From a checkpoint of a small transformer trained on Wikipedia: attention and MLP in parallel.
MLP neurons of a small language model. Each row is named by its layer, matrix (up: input weights) and neuron, and shows model dimensions 32-159. Each number is 500 + 25 x the weight over its row's rms, rounded and kept within 0 to 999. Numbers have three digits each.
After each neuron's rows, "fires in" lists the words (lower case) most often at its 100 highest values on Wikipedia text that the model never trained on. A number after a token or word is its count.

L7.up163:507521487532474502501488495507499492529512516547542504494512514502454511459477527492492521510511518494484466518496470486511522499479481470446481494476506521487496486539487514542528495485437466523480422463493490485522474555502501474529524496453506492513490504505481540530495425480452486520509477526475557507539510485488531532489475500467465497507490469485420553503507474500477542491526
fires in: "or" 35, "much" 8, "as" 5, "usually" 4

L5.up714:508508499536529512477470439481560514458507496544484513494497511515522506507488517508490520504514476427494499481489505530519515501530484527536519493514484493485515525507456504451533517481486457485498493517490488480483474535518477463493449474510488506499507498512502539545445507504513455493496520495547549488487488528504553486513512491421479463531499502504535533503485537528447498482472
fires in: "and" 60, "his" 6, "chandrasonic" 5

L5.up392:496497502473523531485499480494469472498478521497532510539513496514501524496490501482521515472540507467487499514502521482547512503451520525496521491528456555503578455482474526486469493504559429537529491427490480512525516562525487483480522544508491564489469535483507506552468499504508449464501520466471511528535531528496434509504524491518506493526531500506496476504509519500458489497489
fires in: "released" 30, "figulus" 20, "published" 8, "made" 7, "launched" 5, "sinomicrurus" 4

L7.up450:546466500481511500522504503480455488509491527524497534474532479530505467476486478477494508541523472452534499498432528484479533510518511496507532527496468474461467540510488506461536476537511512503477531517508506480528546477520503495495509482493512480493472495502513534523505515496489489470474506509475516496474479472463508537541511488528530507541509498459481540453474570493501540486493
fires in: "so" 16, "according" 15, "well" 9, "rather" 7, "as" 5

L4.up710:512475457515488543510458466506477552508473505497528501465527504487495496483490488521459507487490479451522500518501535476505519562481497521516521479484505493515502582460481492509487480531508472499491522517519488517485506495499493482520453456504500513495488483493548489551499512492510509466484458474524517466541488479494513550502492510465490538530533464437493532472485475522485525507503
fires in: "best" 16, "on" 12, "platinum" 6, "1" 6, "00" 5, "root" 5

L2.up215:514477475509473516493504519506534518516521499517529506502483519518515513514469470491511498482483492497482473505508502485534493493452522496467559458498500506504531543502448489509522484505473471506497486532483525501520541574512501518502506513460564495472474520521550559527534460480524510451538486488490518483517485462481495502535481493498471469499520484482497509497519494469467515549467
fires in: "by" 44, "with" 4, "first" 4, "120" 4

L7.up626:475539510498501526510506522485473484480495506491503509500505505491473486519450491518488501514534539548484473496478551482468553493492529523530500501517461485555518546542480511505490497508522491533473487524490480480521486480496496524504490497492508511479521486481494493521525528510447475511519512506468489502506519534464498503497531480489524496527472475491507494451455516459510501473522
fires in: "in" 29, "her" 13, "his" 11, "on" 5, "assumed" 4

L2.up17:501511496515528502471530522455467539513506543487530471484458510562482508490523553477474511530498485498452480512511511485526490505491525541501492474501477526514503477510485502512503478466462471497428544506447470460510498511525443480519491464498503515509511529539526528452510502506507516489484492491468543530473443514493494492546509508513520453533488479536477486531493521496492530510535
fires in: "american" 31, "chinese" 17, "pantai" 6, "wang" 6